Weights of a small GPT-style language model, trained from scratch on English Wikipedia.
Size: 25 layers, width 384, 3 heads of 64, MLP 1344 squared ReLU, vocabulary 16384, 45.8M parameters.
Architecture: RMSNorm before each block, rotary positions, biases on query, key and value, untied embeddings, normalized queries and keys, capped logits.
Training: a variant of Muon for these matrices, 732M tokens, 5584 steps.
MLP neurons of a small language model. Each row is named by its layer, matrix (up: input weights; down: output weights) and neuron, and shows model dimensions 128-255. Each number is 500 + 50 x the weight over its row's rms, rounded and kept within 0 to 999. Numbers have three digits each.
A block is one neuron, or neurons of one layer that tend to fire together. After each block is what it responds to, as a language model described it from the Wikipedia text at the highest values.

L9.up77:416626500529511505466480468474518546511592263533541560510467472492356592584386460488454443526496513497432488510567514481506504525521527472463471483402516523508481517433517518425487522463418491547473510450568491541435537517476505486495473562527552425517558536548497467498542538522523484498517465503511443453525487575529484520505575488474567563552506521493460471547493530510508531524509
L9.down77:481485488494573516458471462491505643562495488458600526445401475458517527438473567582342500616469526457507554523493620543467422509553466337465503450515461504506467455443450534472433416568484506576539534533637558460456514589482456598396573516551566472492581485468539411563490519450491504511493447477530528507515532532485475552492486466495498534624442583460461480520477649418530502473524
L9.up269:489600473425542541578532527508395467569557498642464612487611466526531435504498460499517437503530526533391572476448488451473489400453475392545624496489468380510354479569516543559506544496529457530475557497507504426473484499552540535453486424424494457535564473561419465568533512469488458557488589575516539509472578450448430556450438433576476553477530489570425505526485555496542494466474
L9.down269:576410487390564499513593610571489486538495553448500506464483486462525567472478478500471445543437529545516501422556480477453507461441428501524473531509501529547498520546549493473493506461432496454517465521553495463450512479438481436440609497433430491534597492483483479472581499463543499506643598447413606505533473511477453534476503540505488532547493475461591443609452575495508485504448
L9.up493:519628520373493513517447537485468552549548549531515569520501428544505535436522583510490532528524511560473527538496427520487445518512545464483434570474444563539483464525508577511538406450411543506541468508529488464465442399492444483564482601521571532471466504518501522515605675498457523537377511443559446516469609506473518488498496486576513466455522522576460519474548517547502464451556
L9.down493:565478501532585470568562430431539589624554508452535502449449454542530523506481518476495542468457409411493583482468415535517553532484482438455538492514477542503460459473520597490544477558528445482578530570614467481501482490430442491469547433602429509501490485499409477526511476412451500564489453528578474582495475503444497406490472545413542489592364432523540496581438528476547542523511
L9.up532:458555437523522580463432557480546478501639507481507548561584469538490606527593499500559515415546527513489377484422518466510472482450452578492567514436462400491517477471514526472569515522549538517483496481549475494503459544491466577598383512459561558606591579556531507505501443492530425354588611471544523403522526529436512488457449500606457449426470429596433462608525488495557577492483
L9.down532:513563571497456486432513502548526500546560537471531519433449477486451502528499480507464466540510503509479508556455563392549501483557528455512560491496470563473531589561552538491440415511413472446490501470473555524455545494417581544581574532470547473599477538545565522489498472497607536539485543443441453526490419486564461548467489623416528545499587553459578478445488592446476477526474
Description: Closing == or === markers ending Wikipedia section headings such as Early life, Climate, Bibliography, plus occasional line breaks before new sections.

L9.up792:549456510550492533499421564558587468480445493528480511487468406466418435481533435510543609507417495618570495530449508470450525476506469493385546482530517606471496472435464605540449527486513435464532548334537453521522570494532512521488489420465576499541481470513537476428551438464514566547485492576500486489486458541372513466425463450491465472457403549470477572548476549484536562461586
L9.down792:475545488527556461419514502484432519479637526485482421567445612559524518536438567478497407489537489417513551405457556593452498590437553499549462527441460439470521427557577433423565493445582618497446504627462536461564544418510580574467457581542515494497518541523586479546501551499514500569531453452478495455550564446568522532494556605554432436557542469465488454557449500521457511512548
L9.up942:442499465453419586504523528458500430456521471484506522481517496471484414535448537425567484528487412565548492414671510493420554490504544501458524492466463468443421477498475518501486475528442477494492418541525478375436361439416553540499534470500550564437473490532522517542567537492603483555541531549497503574549481563492508507401506438540454500461465443439474521541488564463505507503502
L9.down942:543498449465508506459571514444459487499493473459522515449504562567514511543421511419488560487399561607554516484454457427465522492395536515477455475495448557482550434546500577501527522519526478470424500461578520542515489485494571550488557456408413545495441524512508491490451537497477481556570489514532497503472523449554418548431510561529496502497423495472569489433464542405476505575546
L9.up1150:445481466436545488554352464395497542481529413468562555586505464472453475488532490521479555544442475609401377471449465504475477501487539468469558463498442543359421547492531537518527437540514469505408523471531519477448480502447501467498501475464500544494550492567590514560464558510563544487472579535601461522496513430537498525352461449444455422526523591505460559431553508572510438498534
L9.down1150:505519437542544454522471473525481540484509545485457518484412418479486464455471563431509516527513503613472472486513463565449464509501538517547486517400482531427548523575483471560465489587471407530489522482456525534563438470460513526520493501437454538486441543520567594384403517452514480428612467484551541527563469397521494501482524447577472500539551470411472447470569508469493440506555
L9.up1234:446483437457439434390419530476532532550425403544455513544447498471305510498606505489428491547512491469528420475426454454497507504499533500492492510481462438518396461514468546579495501568546337542452450442537373486509581546433517443523557431543600490478535491425570487496552456534585527475436564462432465420511424516592494506530524459484504619497472472437519504451469531589466598495480
L9.down1234:513457436474588459488572558525482432570443441554483467518425582538439489630547575450530510490515445559625523491529502530438609489574468468510456520420436561454517570492511503560461527383560506566455498468490505495477548549534493532423455476496552421407506511525499478437493509608518498502457484487483502430472481481514462528463530427414504430495488517559515565382486442568503453488513
Description: Predicate words expecting a fixed preposition, chiefly known in naming phrases like formerly known as; also such as, able to, accessible by.

L4.up678:503502534484521612475523603523390509450475481423496457518551423539510470578529537422560511465473482461431600523515518531586504500500476547540501525528519509465546532417526447565507414523471552477494498577463528474480463559587577573519523518536549551434490496480559481540473482554553524406481663523499523523502571520434478496507455497505501475511551548433520482489542572616454454555444
L4.down678:557424543572619509395566498517525455533474566489502497432549460547559575412457468540405656477486486460537451455446602473473446440462512549480496573495511429437517513481487500588476490480386483490482627534547582442555558464472501453592572473528501502455548532454517455402506448480582419447512456469492574603560404478597567527409429472422523473472491462490462483507421487512495530491521
Description: Head nouns naming a person's role or a creative work, often a title's last piece: Associate Justice, documentary, TV movie, singer, actress, son.

L9.up234:495575482524466550517544489505622519447450477479534519528570489439534512464509499513411515527473482497477565505473500499466533525459500455403586431444502427537492521605463372517509516542509424428449539500534442454415523472556523539451508435517439540587532497524523457550510456416519610604528434554497367482525548512469516484497615527534414541467401470507508601565544431520535447515493
L9.down234:486512525507542548529501486583499527499495559521508515630436453530574479554495444407412535425503518494532453565569530520487452530490536537561389524405511488550546510423587492505519433515554554519434548538673528526440446463475543555557398512561506549401532563461456396501466509479545501461468517523574537477471539477426448501451492504496459461555582412474524555457438415412481550584552
L9.up384:556441548506464404497483503541521490547513415514498545475459483458498545506428524597562517457503530513465467501532471372512548497536500456531446502375478501430463546592501526602498557519531357512532549490537377455488556476493441480567505432542578527503536457449476502485530528459466578512527507480449441466452494464555503476486521481407549458607462491431449425416521534483530506512495
L9.down384:563512476460403525462485452449467541524488533534563602472463472465488536530547504565562482516399508520556540479473469527460533487521466493516539506538486464515513466417501551429471517536510590498362585495548476480516466481454536501529520527462489524451482500443528403482490534451505427503563519445464508489486463539469554496536540504493604487395517600583482524431544458497502509409499
L9.up1043:476543485572417489509503511530495485432544459486471511502536449466494502487509544509480509479478437463331569481514471499503481503469471433522446453403539424546520627559444473458491496463457442532422493474489455510465384519552482502531497523446474382465468459471605452452448509487534577458572479478512387426505479423533423460519557573485412396518481573478443484429528574478509433507447
L9.down1043:451470554551505527483520501570442590576516545620381560463495579408433462551574524521524398449479518418519399490511445494462555522512471526488504486491556448462446474536405457433561571477494547518531497554475512481517514430469434448439534508536451558482496533401506476566515452410531573515530454526425550478557424514485561527447456540486600532464390587543495623540534562482424534570505
L9.up1204:497630423527525491461538399548536592510466499544528560563544525494498549427577531451533512478496466579478627580443470409537511493640531574432501666383575522480541470552543366408486486563414505462506476492449548511524478509451577519535554500445521470462492577489543447470442445496525569410457442560532495447561549537555561494502535432502487487493458495445516645474404543505467528558467
L9.down1204:496485535546532437507442460490505476512544414563525548387529423362586399543480497649481414462512624410383513478565605606438421539535440566494462540515501371485533594476479518549491520407555463547491509475406451594553508554475482480483568475495424497438497501438529530483487500436516510581447440528500537547593507497552477580627559467494423536493508477412465599551547509407424433523503
Description: The word "of" joining a head noun to its complement, mostly inside institution names (School of Art, Board of Trade, Academy of Sciences) and phrases like bottom of the inning.

L4.up362:491470493508507425501471575395516505496451469514513499453489546459519528470522405517465493478502532508473530471689457492588470515519551460537487373458514493463441454460480607454492531384416451489459524384518519519507443543435569583449372584486458506604440428579484498574528569532438498597519563479468497432498523506458486568488584387512431549497404535449559406480515509542534566493471
L4.down362:519478492543570493389529470471558607452479462484454457436489487532493558518616517536517492598516527464516429545514510477459434499575438394595456515539518562559549429497449461520564497444450496493439598524534523502442493676437514495567447460521505469553492533491578395520531525533472421455454521516503517515484472534417543526507473408516500501530465545497478545599476555554618509472549
Description: Closing == of Wikipedia section headings (e.g. Early life, Development, Climate), plus sentence-final periods, often ending a paragraph.

L17.up737:546520492444538553482554481436485517532498511478515585574495451552401491580482540523584441551502459519569520507445551400494481475460507462567541562524395500527501507468427502475473454529511616478488457548427513542489590479506505494446479670515577483548509558500442477517392492505579503619522550596578473493576528527487623439471473488469401514536484499506464508491571492514479567476479
L17.down737:451557511530580491451469506496509413602522446462495571505455529518520429475546476490529499570511463499545455461571513487450392452531491414547508547478464543565479513510402519487499482500488500555395501517627496491484501484422356512471493571474551438500544480498485395597526482581425577472463423630529521535440515505530530498511480510518449574558397579460554498516530510516636530505455
L17.up862:484537547486591554445493456482478523552502518488527409475493475474493492463392459492487428537454502472496502555562516532507542558525475454472487551475559481399434395518431489457502465374529448472466531478554465523492561486467504499508544572442520474461533485581490524539449470439489492589488472411484490486471543521527501493505458469468540507511446650470585498570443540468485520448509
L17.down862:526504536529578532447493491430516561650488459496531474470404477450435484488522510536441577512396473396495454546451645407499464452561490410531527495484485504515477466531480503452489537512476471508483605534621485469370549572430519554533552446506489395429508489551528419542540483465491586478557452442519462492498496603554519563438518520543490533535511509465434377638403564431549432469554
L17.up935:482469569520463600460518516522433509538477392397397512399478415497472457390425549469477471570514471457513541536536496447458458530600528465338483537482500516466558528567523448606513462473488467549453483356435486467534555510542511500395486564471485499463569500399449473545540519519454481701505494494387374494549473538584418532501558451522393549511531580547511544447475515577565533526576
L17.down935:492437483495583490524542552456536509543491495524461464505460506397491508611395469579528463526450520484471520526516629490329373464503452542537519460441471539486440493506435557463529400449496432456458491546624459542457511578466416453515517400550512419451502479565499445509511495537534552480557500414600521465517458547472544530424505436508421504495578567514506497561551563470461433468539
L17.up1320:458456449543440590483453494485473551494467548450452512528438523482502549521537533469430546515472465526541501489588533472538475613560474518451480531468453573511519465430495552545562477578421444501445503492514498711500524544465473483481554631488432507460581444510494490517462474468585554454534548471453457508543566489532476470567482514477557522557487648436500517559493531529514568550483
L17.down1320:489456530516579550397534495488467658608438509527517455462475549463494494486424563482456491573464478479503503503621706465489431488527474431473436512443461515592482453506453498551490490484441487532444530589588523560440466568449474457562506529492494353472568475524536494623554556523418477510459473426530490460444514608488592531404548461538510519525464604468536418571550476542576514473496
Description: Closing equals signs of wiki section headings (==, ===, ====) such as "Early life ==" or "Track listing==", plus line breaks ending paragraphs.

L4.up246:540435522516334461520436527556497473413530463548503534501563495464477524510369546521453506525514547483512431498519472518440586525542432487507502389451466512493449551502491443547395523512430496446580498425500533511505419500482513568510505581549418567455514394551475492547483587562507495538468514523479536429512381577439472543451531509492507471446482477532438558503474540599535403495507
L4.down246:410489423563467474453517482461557547560482507478519582419611570536563486439427630442479517491480559567496520526513511545597510534468519468569471602488524452492526589588530487562492460609475471523561518452476457545525505473485536536499612557649494546414514473443537451524480429496502545453528465496406585480526447525463505531525516554507545416537417534539525508504483467488519458479477
Description: Mainly quality adjectives such as bad, good, suitable describing condition or fitness; more weakly known, famous, war, and table-cell words.

L9.up545:454491474466478474543493537402567495470674524489548570516519573477450454482495457456491477527555455534470512468464537472546538502581490542511586515381434457517427531465505566544524497390442485528541461500522496431582471551508544448572549483441456430485530513588542476562483505457526453506564508531569510525543460530469452502424589454513554405468564577592619455524504517580521512516550
L9.down545:489554394532490463519456514389487545461604526455503515519452553463489451485566506563507524505546438520472481464516515490573461483513412597590498493435474458565468458422451503562579504520526524506499454523594466567464466425440512496570594563554405553395484482504538486561500383585480558503510467504482520440453560484572375531462506521602582410502441549521528465479505553454536466516479
L9.up910:538488516478459537497524603423491479450472539545470394443547610489451480474510504561551531509482513419452439523551494538529482472457425499512540554490479581412599483500524580512508559486382466456497488476503393441569448519490515497495519623526463476468512432514544619570365416506459479481550552456412477495487363547537494524599414451473568491424488534506533512587521400500562597542509
L9.down910:434474620474371498534532451468534504428501449496482511481450503604414451419522505591499649573560411473508444525448569391473513474481465469498506437455460480518483579480496510471502508536535467574426439504512452442578490537538446484452581499484555497534462580402455614556521376503513477449579439470497546569442542546504515559481502628595488480538523499381615471449522572539497494472497
L9.up1007:555530485567517479463540481449455519456562518490567489510542449618511513556408480458463523456530386517454450493559518489508463526463491481521659462540441467481600444578467592468516492406442453539513570500559378402468521485582560489471526484516479464504483395484582506559519470533573555489557549473560590560471431474536478544508497486544458490525495581608499485512463482545556440531482
L9.down1007:453487430503493495401585479547571572523483599466542608463576536543530426482531483495478596429567473475496484596461577507478548465520518507562554502518421532536543519410540426559446533537586542531400506528552513402514519435465415493407520537560441463492520458507524479501515526511524520455490472542534539463483544561520573499585503495502566483506429542448474402518536520519492443455474
L9.up1184:540536579497550536462477457591393522492466539410509530565498484486434471448531548530440431522474518466484472506468485435501515447540532556486467499477486384466374508515645461537420468409529513515403509508515402468504481537584494509432482489563493501463528456605483462493562497484521519414479520483565528544505511544570482527500534507447459436500522454441563418490474578530501447572458
L9.down1184:487497476566599628442478500472493473536515572404591528445482506482516502510453473479488521511461449496513477568489556535478515487524459510496515497515563437409518397557430500559560478514433543510421468460551542446515482505503474548510512584552440514525402424479426478478475437588556401421484464569492633591487447491580493560520381488468504565419460456498606461472506425463515420498454
Description: Nouns naming a creative work's medium or genre, usually right before a title, like 1984 film, musical comedy, legal drama; also en dashes in titles or date ranges.

L9.up303:562495456519475509436487475517466501476543512444527442590562543574518569475476533523510380507532505446497516472444627530442517489522503508515492481522452535540544462505474578461524560527485504471486545513460547434528436536473518487582520529455447529597364535426517516495536510528484508496535622502446544464469442458505470516428499505463463503492412524467543444545455536574461582557486
L9.down303:515462577633448541468532617467514508416463517569347419607442543511473499510521580551489489438513481457467491452619507489508518462448515517592447550502433543528474518556495500359441524383440512423490541542519478526436529492461450484485598521534427447522502372536416544459479479487493550540531522493528565522465472518534492476475528555496492492524448478440417444523423505501543453541493
L9.up992:535480453501503490455397523465429556499452544515410392455559516448482512492454510514552415456466448538567507499494490567555413553559466494476504436461547493442471480362563511511374550354465523457523514494499478501478591532554632532612547506507497396515534489482497566563557494613479456524478489469472524533502476507539458535540556509403521459468515607484525468426462560459518522584466
L9.down992:498492449476476520562441610578588487500485509434441536494539495571467406438527596538558578454476551472525537543488472414454562568543466477518458479441546495488502495463567516524564440397438538451430507531506460444566479576460520579486531558443528496490504437443524463470486464455402569482530498585430555562544605505549538492508468482480516504392462552527380476429470462439502482645580
L9.up1202:532477454491508447457554464385470534543507558522495457453490521619522508462574483516566427567574536458517481537465486337397485524471466527475568464523473562478459527447542500560544505412496446542494588513522557511446528502474573455588497474494540556517440478454517519599524460547444556418444505484454489553455493492524481556577466522441560568491418469442403561339567429592583500509465
L9.down1202:572466591516570471538519403461498483520439413545516546553457523506526384470465378512498547538511381558601519426472375526534562516519570432569477454456405558508522482560449540524509531490522548534417519633543562546510535492449481502574546484486467525493435531481572564540454597498589514545557465509633437560505506453480526482535484590461606449554443487440427562428481445393492451567594
L9.up1206:545576452540494567494460595493490422430462434555488503497527556533569501435383517478460423490515430527501524508452556421475431491578564576518436519414466471492559443464540523477527542467528484563540454574411477482485509453494523541512491633451594410468523519500456522562573542515522534550511530518403520566459409481533540423484532573341518554493449483529573529430517501434585485465452
L9.down1206:522473539526511511462548448518455544503518453509540514449492426447514452478584520578527498469591502553475585525512451451372501447507548455517383524436399559558580466485472411522554476458447499500549492430517396464493500526562500565456585608534536535609485441420439455447563536482438561528478523450463500503489539471573600569501542402531455509505405500464536475480499623546560375525571
Description: Short word-piece fragments inside a longer word, often right after an opening piece like F or Min, e.g. "as" in tre-as-urer, Min-as, "les" in F-les-hies.

L4.up97:563502555435454508495479411542539447491433542529513547519537503539579440501509486507522503507503481431483531452520553580500493466566517435553467455499581499565466472531621466534490508487497492542532398519464466519573420480521484531567547423538622482459435509454444508535581507504441524481590537461516503453482442476475431306586607499467472533525485485451381525368588478457435504445468
L4.down97:468483532460537431459471506628485485490376526493528488527451514492512466433496505502452417487584535553561486447535493582447493404496539594472578456516471471531523557505420509544549516637545417457442440539516410438491512491450513489539548538467500550564489500504592488473527440510502529527418582539499436533522493381557481450496535518397510487606469553451406488540510378514528491505494
Description: Word-piece fragments that continue a word split after its first letters, often after j, w, or f, such as j-avel-in, aw-aken-ed, War-ped.

L17.up148:435466581537470573445414589417489455532414519614394602491474500496503504487502509546510528516520462460514479440550542434459564496401531469466521434417493420473415560556541457537502434539375425440506452462492361509586437509512586542588514462466453471544495439498527501481510461495549529575364501478555396533523557527453522413453533483469493456476617535576524546454485558560537498503546
L17.down148:569510489501435496403549572456423490441628511492481540440492509465526470481630569502541498524458525447496474517492685600447497545477508464541395568469550504465542575504524420537461570530503544547482500527498526526380459586548451497574528539501524511500474449545486537518486504497572462442555426408447508489495455451390522469498425493589486486465480456418548518576531530476444464499483
L17.up295:441499519494536556537524504507559575548539535495474521448428504422479543500535400646482508507486493537563443488536497348514450511522528578525426498521509552441433399391497476462512558566419525527518557531447425451477417492457446442495515544477511515588524530477480476364463479453529459470469454528499499498542520455437514417455552505582447511375394484470560566525536516439481555449531
L17.down295:537534543487539505518462511455508419450536309534516571497386521516438510492543488498588469372515481427551543490477550526528518536424503509474441522544528484607422495477482520497504433518503526507404626419443424495484512441549535470529495523570513506555506510528509509441498578498428482451495503545463470523494518474522451426568473490494392522545436520404517559525522411542495498419512
L17.up477:460534488457540603465541534497538502515474402491423575473441485475510416502509477563587478488446531453546500472530510524533463571589487622442456577454504511425547541547502494558457538544522595527534586530590486505503468549467465490507527477462494470508503448507494492501570585549482501449547559492474517482512498487483557522556564408401509489520542486444616499502510518514505494515461
L17.down477:573471508466575467527559368522506542428519457508470488558493498383465469464477563517513454487453491521520528439475529463485428480476510481468476518523511447501564377548487425447524507501490533589461583505506492509468479587426470558516474454431535507581460501577498495444501556555456473378494507425417532575480534477489449539367562423468498475469487501413488533494478529585530469514400
L17.up1270:463406542457458531490540539484446459390512472591481493455491416462385591455548577465503504483538502485532539484647491461418438485509538520394487477489512496427487522471474547554558511544489435541479552511566518553611505589484517452494566507396514453487491476499471548494544472516519453485400473394539408454489344504501417526426449470460567409553514532476477519529483463478516435550437
L17.down1270:485465504542585452475538577570451521479581489577506576539505432472496438584497519535566407522486487550529451582533542447458639545450438447544515497508409565420509505486530473515471484457511568442517528545482429371515578423400506510537475471513508536403519391450514471491554444510556532539498485562515507514469552476465500505409580563555422444445448520555468506572522522512499471415435
Description: Mostly "of" after one, an ordinal or a quantifier (one of the, the second of, two of); also to/than/as/except after compared, similar or plays, and first digits in tables.

L17.up436:598535511493533511459475480436454502486483541444544479495588517511505564465551530477534499440463545505454534530580519510473532470543527511571537416550525539561481522507535500506525550511543558417492555592501455442586509558509582409486453482472465630425518517552463474537528493474581503477536576515514570514484507555447520463453434512497466509475570361528509479560439539467562499516459
L17.down436:546479446557557515482424480514510460340414582546462581485592509527520437519549466447423535511377500422475460523541528500539508447545495460457513546555541563470508494545499437428470471470524552477504548457470496491379457535481481504504510582538467471530548511467486520447537442452548509509445444565483547601566551493529493462521451455532515509545513417503484534497505501412436415510564
L17.up519:462511425529546616506546532552465439495418536471460519550515508451529433648514508558495412540468564543514528503432463534456441436387489517513526494478485511529488476493441518521551515516491516471528369490522482480581480459553642485475517538555498589574482497537525477516550404515460550533435502471500443453566415399460545561496442465523439547465566424439499584483630472516482479509476
L17.down519:482424515551538564428540600513409562501580450452511473455493518498483515557492455514507483553431510493557443530407567554443448565460478499653576510479523436414512460616492475445450525524582559547512515479444498475450502527448480603545477534544573519468613535538560522539571485414536475522604568417512495475470536543503575463514497490489493579399376534474506467507590605440524529545491
L17.up1202:497596576484513537456532503465482602417518466469350483552563470464482468512525547500598478492563598432420459524495478435613483506449513552536510449596497539518579489451422436543455415514524484466508485570581493544465524519460592564590609505582503527420541459494555469479553445559536545470555534530490449488550517543420486437547432538450444484442442468515458497457461508434484547429430
L17.down1202:568409509461569454516521548474572534523481513551468557558455530515457471503484456523435530521483503542498456563481650445414513496492507482528574506520488520490500455588418535476466382437486502597512551422453575557455540495479546506459482463564526534474578458503424557471450431544488445507500452413537497509557489516574472468425497591475445524487521453509437506538577530455547499535494
L17.up1249:423436506582557576481559489530411494516567503432478535567534464504503488536480501436586479482471561489515516540490471480526612518528510584531482507583556466458517484542473417555465488422489557445450437511493572472439510556461554507533531466522477556390478434485526525479593454427540512386582458552438496486508535582545527495459412514442473520497584552564535522566527571586538543480497
L17.down1249:575516462563528457472534512516532492504519449475508462497485544476512535538419469462499484548375500496515576466597556597494430547508606458499521499580543480509452522528489458447502485528449539360613484506446470417485537443489515543495612569492520478542509513465501552453476450577610490462502611528462496555529462432509492417502421447556537553448481577553434505492448563496443502593498
Description: Role or kinship nouns and work-type nouns placed just before a proper name, such as his son Mausolus, 1984 film, relief pitcher, plus some commas and table pipes.